config.toml
activation = "swiglu"
positions = "rope"
steps = 5066
MLP neurons of a small language model. Each row is named by its layer, matrix (gate and up: input weights; down: output weights) and neuron, and shows model dimensions 16-111. Each number is 128 + 24 x the weight over its row's rms, rounded and kept within 0 to 255. Numbers have three digits each. A neuron's up and down rows have the sign that makes its largest values positive.
Before each neuron's rows, "fires before" lists the tokens most often just after its 100 highest values on Wikipedia text that the model never trained on. A number after a token or word is its count.

fires before: "-" 23, "ways" 7, "b" 6, "leg" 5, "most" 5, "ie" 5
L3.gate404:104117108172190145137134128086170121147144117103154128093097109142166118130144132119118106160086151164116152083135121121123145144154108118162112140133190138134128153125152101111107136171110118123140161107153108108106165144113125126137126092159159106134126117081087134129126132147161127159
L3.up404:134111096183149160112134089107151097121104106112145162101132093144145125146126120128127137105125167114127105123115172142119190093163120144148076118143140165109121150114115113108128146138122144151110173079124106140137114126104144119084120098101126084089145141100120132139124114099190134130
L3.down404:163144110195124086117121162127109163119129121123154134098107103106163117127134158105149132122072124113153079081135097123141098119083128178130136184162145153119132131175118171134116160128117149117121143116157102186147104111127111146123111121100120140131136097138131098132153142130120109167

fires before: "," 66
L12.gate92:124155115112134169139123155081106122124169127103117112149107089121096109122151096146101123154128102133163176126157092137122148136112116097132109132102113100146146145104173184139152146113122152176106111162130106135109160114141130126128151142097138098081107130109169181160119129126107174133
L12.up92:124091175162142167147122131168112157129128074129118152116127175137133186130157116110132101137115135106137156140141178119134129156084113153162154143105106133088149131165101157130159200093128100101145109108120110098117137100115130125147146127137094121102107084116098106139118115159132116105
L12.down92:108153140130143140167145109106125131132141155111124093144130123122085106104132168117170127106145176133088148117139095118129127133134124142128122156164130119126129108081085192184170118132151124170117183113115093103132165145131125120152131136154090086110116103147134145123111123151073100096

fires before: "\n" 35, " and" 13, " who" 8, "." 4, "," 4
L13.gate467:134133113138156155123135125107081140109146113096079111106180136158114118119103147106130114150127107109123144132150071114149129171121113103113121142094144125143129115121113115146115099104140134165114109143109129136146119079133142146133134073141100112136123145054113091085117126087112126091
L13.up467:134121124150181141137139104184089116111141153130187142134146116121136121091123133119141103119146123109111084144075087137144117146193133151093161160144148101083126092100119113114101108124162089118112128102120128142137093144135142171148148100164162180177123126117053096138149067085156126104
L13.down467:177126102156119105117163161136145101095158091132164129136135078138110149099098093129100085143158106169131065128132123144128125087173186146104118128146164095132122100109145124166143175102156091138117109136123151115135119090127085108110131146107111148115119153125079108133096138141070096109

fires before: "ated" 22, "ation" 16, "ate" 10, "ations" 6, "ating" 6, "ately" 5
L12.gate422:144097146151165114118102141088139145125127125121185117189095151108132126116097113093112101119162144140119157116123187101140086101152140135110114162119127148095113136140116083142157109115121106131127114115161075131139123107103124119124173129117179131087105130097163092118137153141131122114
L12.up422:147166092175172094087162119154117157152138159130139166101131082119133143143138146156140115142139155144130127126119111150160119119147139107117158109127103127118101081119125071139106133117168141129125156105102116177146070116141136079124109111120070139105110123165075121133113141116125140162
L12.down422:137114143106136135130129125131151126100111159185149061141178107065110134168139102115143139136131113115126130170155111015136100139143142119135079125135101112111118111100104102137143122134169139107124133121120138082200106137120137143099149136171105191133159118128142148126099117151099128155

fires before: "-" 50, "\n" 16
L12.gate502:127163111124135103137146121107133096097184128133142104174111126150149103135121150071114110100090111133152124130118141119103144098115136115129184109152166138086083153139116137093143099118102134128158090125160113137141140095140114144124128167119139150111136123180133154169141164123098124144
L12.up502:157115107133120142138082126140155111091139120115117119083142115162137105116082149114111137124133140141128145092111164151118167129186121129098113162094154139114128135112166150105151104115115094114132070092092125186127113113147151144126128134109104120182116090142084099172128168127101138108
L12.down502:120125139141123127147143156162114129132118123121090125155115131096127123106135122103143105124124179076115102099156108147155133117135134114163074110157143111124066150098118174102141163132143162116148129159144105113106100100106120130084110186110137129118146149156137090160115123093080123164

fires before: " the" 17, " her" 9, " a" 9, " him" 8, " to" 7
L11.gate287:103145168114085163170146089130158144138094131102150173138152160139081140094147134106101143137115145142131113121132130127107108170117113105123148183163117132160127131154153066133127126168132143117122117124145116171140152167139111108098135130091098136151113145126145107088137168138104159138
L11.up287:106088118151099153089115131109151154173131114114101159093136108122065128118148126129124121125156149132103165116113139132105127108135135130152136178172095155125119127081123092146201161144115105127104152141145143162120120139120103130123118108107093105132134143130140107132137168113111148105
L11.down287:123135129143155135096163126151119158177148111108155123115099181088149129123130121116129121145145139079111118176125106118165103138119139122141160171127116125111136126122101159159077152128130096126129134108146127147088103150125123140086142102106139125115172122143134134197136116111125145148

fires before: "==" 20, " ==" 13, " a" 8, " and" 6, " an" 5, "iz" 4
L10.gate105:082127138128126161141137112136149163113138101097067136133120141118184153132126120123137093137145109128109094080098085114117098102131150142088126114117131125128143104150154181153128131123152135144093102133137113101102102127095141143111108146089140144168144090118092120127149112086125162120
L10.up105:118130098166139145122116107134107113095161116168131110137113103123099122116084168136116123145151140140115105099102142110158135164123147127146110120134098121092129117146134144122095103124174163164123168171141178149102144112066122104160129151209099117145136107139097157121136135128128116114
L10.down105:113137130089142128094124122093113116177154119100140126117130123115118116164120131102088130143146149112146113134141149140101132107123111139137098101147166140131112114086128089139136169115153133098110196128098126131105121097156110125114151096123145106096121122118111126119153135144141142091

fires before: " 4" 17, " 5" 15, "4" 9, "3" 5, "6" 4, "8" 4
L14.gate194:102082133150160140094080138132137143136161104120135125151142154182127145149103105105139130097100139202161158183140122092117126104122102153086136089132138072118127132097113131130111153146129108114121173094120142160153089141127113108093103128109154130174156099126153154120112142117086142148
L14.up194:155119170151109122116137169101101138146123117069163153136148154127097088081110103126131168110108164145128118178160123129150131103169094133122083132123120183144118145142114120126078155154122124116169117152088098114146080133155091137137103133100161171146152065097178121109117133114109149119
L14.down194:137100107135111100104136145152118123158122106140138149127139154097127100152143151119098145116094150152154190139170109121129094132134179151149113136126096142109169175137110155108118115152126118168139087113150146112145139101112136108140131148136114144123168130156131175109109121153118133141

fires before: "\n" 32, " The" 11, " He" 8, " In" 5, " On" 4
L7.gate473:148163128132167131155131103082107127136151130134136136129090095129151134116122123127114134088144116135123104108156108113148087124125112104106064105097162174172082105204132191118104118104149116117144091150119145148133109112142080127121121132168106124109102099088131119157135141108101150159
L7.up473:160136100131097113118147146100152125131113125110140154123168115130168154166145149108102124097167127136132059099155150119156091144143134143140083093117114097153152123147107159120145123099173121117115105195151107069133131157149125134119107137141131121117147126129097143178131120092156146129
L7.down473:104128152153130141184156093106086140157150065139127146120119101122148108145143153113111114117158093099160128149126126120153106163135163106105104090106107152154117110114057161078108113117141135108109137141115088128136137143101092090133115094122122121130150118114124147136101132085102150140

fires before: "ence" 16, "um" 14, "ents" 13, "erv" 6, "ent" 4
L11.gate166:144110155113110157140159135125138155128139119167092090165114122113132133141153116129194114137108115143116127149134144115159143156158107115111121116084121134140105130172151170122089125091117104082114137135122107109045113124141128135109175107082130105112132097127128118144154165127149085139
L11.up166:140122138124107143103133143116106115153104095133104113131088108151133157198135129118128110101087085132137121187143141138113138131148087150113115089134124145147147093081099140127092135148113107153118129109145127113124119106105146152098147107134083166098131169136150180135165127122123105159
L11.down166:135106115111125136093150175129104120167134135102093103133139153184147157126151111139101102126109125086123155156162105132131156121121144139112114136113104097124125109123158123144103136109117102139149167158152130123103157143095134148110144075155088110157146130099096133200134114126137099169

fires before: "%" 54
L12.gate267:109137122132146128131081146101142109169128111119131108153153156121146095126147182103120101091123154163111114122143096095067150093085171094164142106164117115133129108154138135132121129152126163104143170095121157109132128095095094082129132125094150139104113084101129112145105101128167118122
L12.up267:114084083115120130144104125089124085170125149155127126132153146112131086110133153122166146140138173129154105143159121125138110111139085075153135116086147087153119128153155130152125117074183119103129117141119089104116128131120131091130148140106075112122152108116096148144138131126156112161
L12.down267:093131154098111124134139130105128138118152091119130080110138153127122133122150166124108132091116105153096130152110113188125112106116190132104134111131119129131098119158139123149141115151181141115108166107141098160129179159130112107096177121117124140109121136144138075147181125135148140119

fires before: "\n" 81
L3.gate142:179094075140097141117161149183164119064134118148100174124148153156091126115139161151132170099127077124137112154077084121190077125121092123122142152110115126126110131137129132146111138170131121151102140130136088154127142135126148135154166099143134087104087150124106107146125109131111107114
L3.up142:115137109105132133107133125132160106170097111136120082169076098140118109124140103110113144125116155180125122134119123129094156119140121123122127122107078142106123123122130091171102113081135124166109086093159114127070149139072129137114127134078116159128120170184081122160153116088070131148
L3.down142:093118124146164027121123139135144131128129145103115109104123108166124172124149135120148115158083111165143117120129114128137160097104167141149108121138129126136112116153081132154134128099116123117147141079171176140114114081099160154099140142151103094131155131142148119114149150094117143141

fires before: " of" 60, "ing" 5, "==" 5
L12.gate129:146163106115127116131090112112178148100131093152152115168096159160141136093142118115151102125127138146127099129142141130133095139123137092145101124096110135130150120127138118127100093110138093119103118132156116161093150119150112109112137083111147067105122094110163141110153114110158156112
L12.up129:121127094094132117167135105075150134137150120173117087117097114157111146099141113140085099115106089149109114161106141151192144212116091099113100105074133144132132142109140102157108137131099105114152137154114123181150051120100074135114144085110094145130129152116145160118144116101142131102
L12.down129:128106107089129149105104138152114100137177143150110113107114108114184107116106122092128163120123142150102164180174155159132110145133129129124089139063141132125131131108114120143112116083102150160124141158137102105163104155108149122103144189096178134134153168130102127124118103153125093124

fires before: "\n" 78, "ies" 4
L7.gate381:095138186111152101126189138093112130118152118157124140112111086125144128176160121123143138192143116167116111156138136122146122136163150142133162148139142113156141152106126134141082079146146150064137147094138083140078136109126101168129132076117098129109162089128141116191124125114126150118
L7.up381:132150156124120104097158122127160130128115094170140120105118133114136152086117106153124130131117132148119136134108083107145129149127091113164075119132147134118128092111113173126072130165139151124148177083118084139137200112132095134139106143114085139124176079117150091138160131154134114138
L7.down381:097107113160138085126160137151120151076101105112137141109132118140106155100142141153129149164079139143124138158131077101131147128141143137129111139113121156128154138087127130102098151191100143126131145141082152137112117142128092114132120131126122140137128059138143061134163160151075159109

fires before: "or" 21, "ation" 17, "ion" 12, "e" 5, "able" 5, "ations" 5
L14.gate279:096130141160130092095116121093143075153117100154141089140125115079104125181124122138143150120113149142117132140130119096117147130117119107147108124128095167156126130139133090123086111115134066142127131104067105155095088136141107154105140113115162138100108136092124137140123164130119157133
L14.up279:137145129157123105123126138174142157133125124151173119120101120113140110142138156158173111100116155154117143096059117114110133107149167177113120100148103115143114123134102087148137125169178115089100102104120155130149141099125113117197141114112120131123091150135122154138129145141145128120
L14.down279:166109176138137131137091108129156113148112141155136113124111139095107095150109134113130106115124099162128136116108109133154116147127162160135129134096117100130118111153136098140109116156106093114142099126142111102172172130114131133133135120150121139110132145154168136127119137101136087118

fires before: "\n" 50, "ind" 11, "av" 7
L10.gate503:115129154157114102131148093076141160125170060129097150096122119136172097111093143145147117124108151152152120115141138150141128139109067131134147091096117126178133121112156149144095073112154116135109101098130140154162137142085141098111120125094089095146148093093097165126154148099141149115
L10.up503:142099131147143139141141104095106115144153094140094160103127155140108124124149138128103138107135117165147101130125129154163108119127120126119154054090105081125125137132146156114098114159130117160114119122127127157173114166157092134127149144143102129094158157106130112108125113142100123124
L10.down503:102127129179106142133142148123130077163182140104143136111121165118149098124140135144091157115144134138139064094140145125159140153084128080119131128123142143132153109193139114148113093134147117147120146146136101129104156115147150093130169115119149149171157102160139124134118126136149106128

fires before: "," 46, " and" 20
L11.gate148:137105094140141124106109140151124116125132160132100090125133145113131147114109106127132080172126120175186140165140082134151094175136158094122106123171101130152149141155123117152152129182184126117078116146132094140122155131148153164125107119152087084123121135135113123133155135108123139107
L11.up148:130175140128119140131158115184173135132105107133156099131161148106120157132112143123131108119173115130180105110093117153123153120139128146097150138130140116113150103122120102094114107145144139156120100173093152159167091168133086110161153117137108120131109152118114123114149125127138076148
L11.down148:142135125150135123121122169116093143137134116139137118099138172141124119140117159118118120093146138098124137194106102132100126164138123086122094146115096148127159143133113154077166119150125143131131094154146122126175091121156108102091118126121089124129116111117108179166076114151119127098

fires before: "==" 29, " of" 24, " ==" 11, " and" 9, " life" 6
L11.gate42:103172125133118186167119077093148112125127142115116154130117112117137160147121118149137079175175119089140105150115127126131127178122145124104128091119141151114140139086162129137126122139154150151158116121141120140128126155132160171116124137141181168147131120148157139100166134142133121113
L11.up42:102112111123134152103114128130138113140140111189142133135170146116165135152134121108145129149125113172147155116141154143137154127149104094140132122096121092165110168144110086170121153152130126131095104120125130156107123105076098153123141089102131058089128104092145177087143154173135138121
L11.down42:136144126141143133126103165128101079108151148150130119135097098104167097116069123153146112133115110166127168145076071184121095141149137115119142165137151150060164183131117147134116143119110134133136101129139142111123140107108097113113156115094119102137098123112089111069104104142145147121

fires before: "," 76
L13.gate78:115123136148143148172120077088159078110135136126083149131160131145120125134177127144172116106118120123125160118104148096119120123139085131152159124166135108137099138146130145114143122112142123110137113143112104124137151116121111151154165141166123085132090135204132172162123130193090128151
L13.up78:124118153123143133146162131136149073080157170092068147117134126154132159115148131131181109122110133144139122138098141106146141144083137111134181134154141110139136130136111111104129134107104121106150119149143104127106136135137113153133141147148111111120091126183137124142076134123104112134
L13.down78:094124175132132103132120143117104134127135105117139112101132126185142117128170137143120110169146149131156125149065143145151152154112124120145175129139114146151131174125095157133154145119136144129127140124166133101108100106109113086104181117141142114139126132134139109087156104086145141113

fires before: "," 39, "." 14, "res" 4, " and" 4
L10.gate470:160117099123194150175135122148159112133157139138104121148101103168154120084136147141143131107116136107155134171133108144136095126122123118160139097130116100110166102152105164167110126115187121119127130138099109169091125138129120158065143135105108090109116126157123114140114104177120184134
L10.up470:141107146131120128115185128164126135098142114115138128060113106135113123152144131130119135157148125140137079157134116157169105177116118151133115146148107116131145160117152117123130129093123131131090113138124139082100138122100120133111102131173148109137110112119160125157107127122139114177
L10.down470:103171131124103105112122145152084129183122104104142104164139143130107173088102145133122106129126113125121166165086139096123145141129158167123126155153077130145154106128096127115140130128101145142148125157143143129106108141168145132176044082115139125105177126121149144118133139101116130134

fires before: "ion" 35, "ions" 17, "it" 6, "ation" 4
L14.gate232:095112168097107130130147144118100164136135148117191096127142149094144141128125130138139131138109125109171168129140153115106105077114122091132144128159132190083130135130138130117139141139108132108086100104140147132148095165112117118091157141075148127126136121143151173123117161067081110140
L14.up232:111120171150125127140144150114121120104155159106121071141100118107146092166115131120124147145106143134140125117165138124138114104114120137171138113143084173101141074166070170097090122122106186087125138152080137177141128111095108084114122124086078115141140138141141151144150136094111168139
L14.down232:147118117128146142113130199158140101154116132135088114139121127126150173142152141177138149123163149122146114144136170110113123112154103165124162125115151177124160121144142134136131135093175097093083088105143086151117122150079143125106097130128175130135151108095191112159174113095079143123

fires before: "." 43, " |" 13, ":" 11, "rd" 5, "00" 4
L11.gate305:130163116152149148123134161149146126107128112133098123126148176163167136127130117132084089119127137080148135115117107145133138122093119126122153147098107107109086105126103180111088106103083144116085109065139146120115164143174113136150114086137128141098145119122078122147127104176086130140
L11.up305:128138098111145116107115100126085128121119138100109087079142124151116112158179134137071114091098148134085129103146108129120100143142094106118112138107096097114142117163093118134121103122088142137135116087111105135117163182167164142128125111100131117104127096118109144105114103117089155142
L11.down305:110130101118097147107132134086136129134188145091104120127130146190130123082148120130116116148090125104120080146117124133170132105094132130119173108123162146086096142108131092121093099107126154108158107143089151102121128140120171140104136116151124135144130150117151137145151162150119123105

fires before: " of" 33, " to" 10, "," 4, "==" 4, " between" 4
L10.gate293:136094158127099146112100153111165140137151109123111123133130175129133131108101128142121105089109063194136157111102097158155082110159117120136143089109140161086148114120138178107098128154096139126127109149121144101128095117134086104095102132147115115138171099105127102121153114109133142131
L10.up293:114119129120145116133088138114159124115161180113077158108104102149130134180154143150166147153125174126139108057120165145131141145176127111146094129091119145127146095162139119165128106169089156099109120109088118132104141127153136080128130103130114126138099143141159131104126150133144124101
L10.down293:089109124119121119139100133096133153121077115134112078129072130135133148103125136072104149106129161102155111139101114136131103153127107137165101109115137160204123146145125120147118149107175118122109161133120173104101130170156129134148146089114127119129117115113165135130133158092114118085

fires before: "." 39, "%" 14, ".," 4, "y" 4, "50" 4
L3.gate312:135131102118120128094118116163124153105087164093133131154119190143166152175162138136133134111169098105090104112069139090118120140111152129122121130131092137105088143149165114166133108114172137111117083183152120093108150127110140126177127114116127104137129143143141145140128119148101140096
L3.up312:156105143117152117127126155115150167124123165157111153121103111122164150107210103111128125120178108144116143084143126128120091124117122173144082139128141124147099127104133106118137158127166158138137107154137122130131103146107136061101083137152145137094129122129094121126116126119114125112
L3.down312:116110094162192135098112139167154131168125135118099135143139179132121127141157060139102115124105150085123142091102152126127142122124112151171104128133114140109089134146119137173109144149109153144136132115136139097167162156081124126145102176137081126137109085133133135119131127154130113129

fires before: "," 83, " the" 6
L14.gate283:139133160136132164154144106137138152139120116095186125100115140115106141101151161112105157100124155115117116137123109119106116140140145094097153115147136098125137165141168147138117175089105103140121161113161193107139128125100120119127139120117109117118151139150144124143159150118106178121
L14.up283:125120149117131133121149126139136131123123131101084161132103089161126099145105130137122155129112134115120119125144131179143125091152182143083156126151141102168171156084153126185081164093127127111085135098090124116096116142136122089186132113060112126109156111138139130135130108131111158126
L14.down283:120165138112125131119110117125097131140141110144119097090156144128156131125187155131148089148151136090140157121134146061092084144123164154158148154145138112099130119142101151121148132118126133122172150113141196120124098108122101160133139138105138104122119140151128117122027121104156105132

fires before: "\n" 22, " The" 20, " It" 7, " She" 4, " In" 4
L6.gate379:123142108109168139151136106101124088093157119145158143138121120141172113092163128095145135134123071124165122133120151122125126134104149100111139122112097151220155105110129110117134143104144157195146098120182118110120109113150129105108128135126122087099104106130081164118137096140176148125
L6.up379:154113113131154091115099095101127155096142125145164126098159139119154132190131103084125186087174081068132121087140146107146125141161077158115118129100124105137123129123157166131141126124094116136108173148156121140155142136124078131150104125135134097105170095109086126112118094140102136171
L6.down379:100135093156107110146120124133111123127133111118143138118102107132142120125159131119135130089085149109169128120140144127091130150125123099155119133099150134171110135136102150073126144149123117122155165123149115167117170142115118123131080113127114155122138103136114087142097176099194112109

fires before: "ated" 27, "ate" 13, "ation" 9, "al" 6, "acy" 5, "ates" 4
L14.gate458:104099161099109103145162121129149118114149117147182117101090103095131117171138094129132136123138125168096086093126160090175125113140151115163131134139162116106118145120162133116111091099111149140188184104114083128149137114158084119126145108131132126142094098130140094119108119143089144085
L14.up458:134144137143103107192163150092143099118137145172139160109121138147117146130118103102103135132124112112137134099165168093185076113173153159125160147116120124105114105167128134109138098126108135118082150092122102116149142084148165113109160156148155094124117086183154108136147115111127125117
L14.down458:142142106152111125162164133113150122109179121104132107095148143066106122163110137132147116143089159162137104107127156155124106128153134108142062132115115144133133138103117124101144064105105107166133158145172101109127102115143123115125157096131131153127088145120133130133072130141108111113

fires before: " of" 27, " in" 10, " for" 8, " at" 6, "." 6, " and" 6
L14.gate338:113182119143136087129101116134122157131105140109137095126102113099116166107158145121120076126107111135100146088141120149155101107153113156113108107109149142106108131174108138123141113108154151111134105161111128145141101134157169173104137110153104173166115106153139191127119128110157166172
L14.up338:103131115159117089117090139118128143145079113132130103106194099132114109119093131098155093153108120126139119113111114075123137138122114147119125137124154103120086117132108102135116100120096126118158137175086131124151124128159144123161122132143091146134118103146160145153102124118157138132
L14.down338:087147136143148135116131138108150124156096117115089118147087172077126118114104091151120159133110101127122090103123170185144140148143154128094139118132135112159117115153136115128151101122181110154124166182152123138114139116117126145117107095158146111139118089170128148108116133090120104134

fires before: " to" 33, " from" 10, " its" 6, "ore" 4
L13.gate253:122102144115102096116124143130134146148112118137139170108097109141098175110130086128146163127118147108118127147132141189163121153077124135141139130137121112105095137150150136131112163132109103152139160184164114150160121120133159116082116138162132142112172075175147101142161113126135100086
L13.up253:099114144121111128134136129147106149128127122090107146129092149092095104108146131148123117110114154137106113132137122107091117133142143124169170085155140153128160121125151095145105124114094119128142116109157147130074162122114089137140108159092114042151107130119148111122149148102122122154
L13.down253:176104148113124116135194136162110107073129131157110142123147112130098136135090147118117103141128121091125132112131135055112123108105093141120143104117154087136140110143117126124126151121138164159141114146114126148111109150164164118176136105111117092122128110106120099144098154109096100101

fires before: "==" 22, " ==" 10, " of" 8, " by" 6, " |" 6, " life" 6
L14.gate211:093146116160120160127118152153117117152062115125112126121165161106125133132121118150082119118131154127135133195120143112111122090125102150101143097120078099127150115131108163140121105113105145141134122126131127159133121124155092125146129118138167107129146083108129135130134124137107169153
L14.up211:080166094101176160120082124063110125125132103128152110084129120088137098139136136141093113103138130133139124161112124135109124111102108152110163173094095117087146162134110160124132151100115147124135111119146108139179103122097105122108138080131120128112127101127120176177107158099138112107
L14.down211:119139134148092152066141120126105107138146071127145135101139140137071150136122128168114109139144181131124109105128127127115174153095170094141102148141141147150183105140121111143103159105165137168140095155129153146102135122143070191089135119139161123131139091157133132130145095138135109161

fires before: "5" 13, "3" 13, "9" 9, "8" 9, "7" 9, "0" 9
L12.gate260:109086153101113147098124104112076091125135114118155141096115154140162177123153161076130143161128149154144148141133137119125121164138115141143132134122155159159104116084109140121129130119105136167173122155123126127091147107178176125115124148142118134142104081147158146105133196148119114154
L12.up260:136113141085129096101133151140108128178151165153119157128147104131115171096136124141093123113126119093131121114132104119118153167124123155139094106092125152139075131086137127133130119160102132105144107132111127171149133115172197131079088136147065110122115128159146131132118149152153128095
L12.down260:127120125073151127114137119158121124127125096131102161088124150120152119117119103087159161121146116127116144142151094171120150135107127111095104113160112165118132130104170170105175148157164118090098125136115109107125128143131174113078146096165143136149124120122114105153102121132144173127

fires before: "\n" 72, "ions" 4
L12.gate350:152098127112117114105123080114137108147172126124117119127127074183169110139168142133100112169096099098103115121132170115152158147132097159123143135133170106079093071104137150124108144164138130134092125138117124125149176138113090119143133134153127124129139094134125140162123126104126108104
L12.up350:129108144129100124100173105152117122140125148127134102072113102139154131166114102176113106112164123088086127117130190108142123138150115112155127101084081118125118118125162104105101147115159101128110141130128123147143182163122109135142126141129112157083104120152160127135167130136125181146
L12.down350:103142106157112122105122151132176141168202119106138122126156101109168139122164152155108086144136119154127151156120168106109138154119110128104141105096186127160150150118116135090153118106118150126130147149130157121123155110155108126119102091116104102105153061138123091156100141129143089079

fires before: "," 55, " |" 4
L6.gate10:144140128149112138113145127115124115131137160100120150079141159165153126147137126157186153145126153091144095119136169120099158132151134152103137141134116113112119123141123118128174085095125161140131152109161144091138144114122138141113166083136117127157079066106081139156102113127108117107
L6.up10:145121161113110153126118094147140134134090183123107109164111087131140137146126134093163129126151125138149124123147148100107121163124123114077126135129142151112146164101145160121163094120123122137137133151181114139107147077121154123134111139135151111120089121085106126156120165120101136125
L6.down10:143196153119133139135102103118097127128125179120122125092146139169136101169131120109199090192129115100147123086123068124102077120063068121124107131107137130135130124174094105153153161129128162138126136125137118106102124123122129129147145160116146119116143106121121140120110140090101144081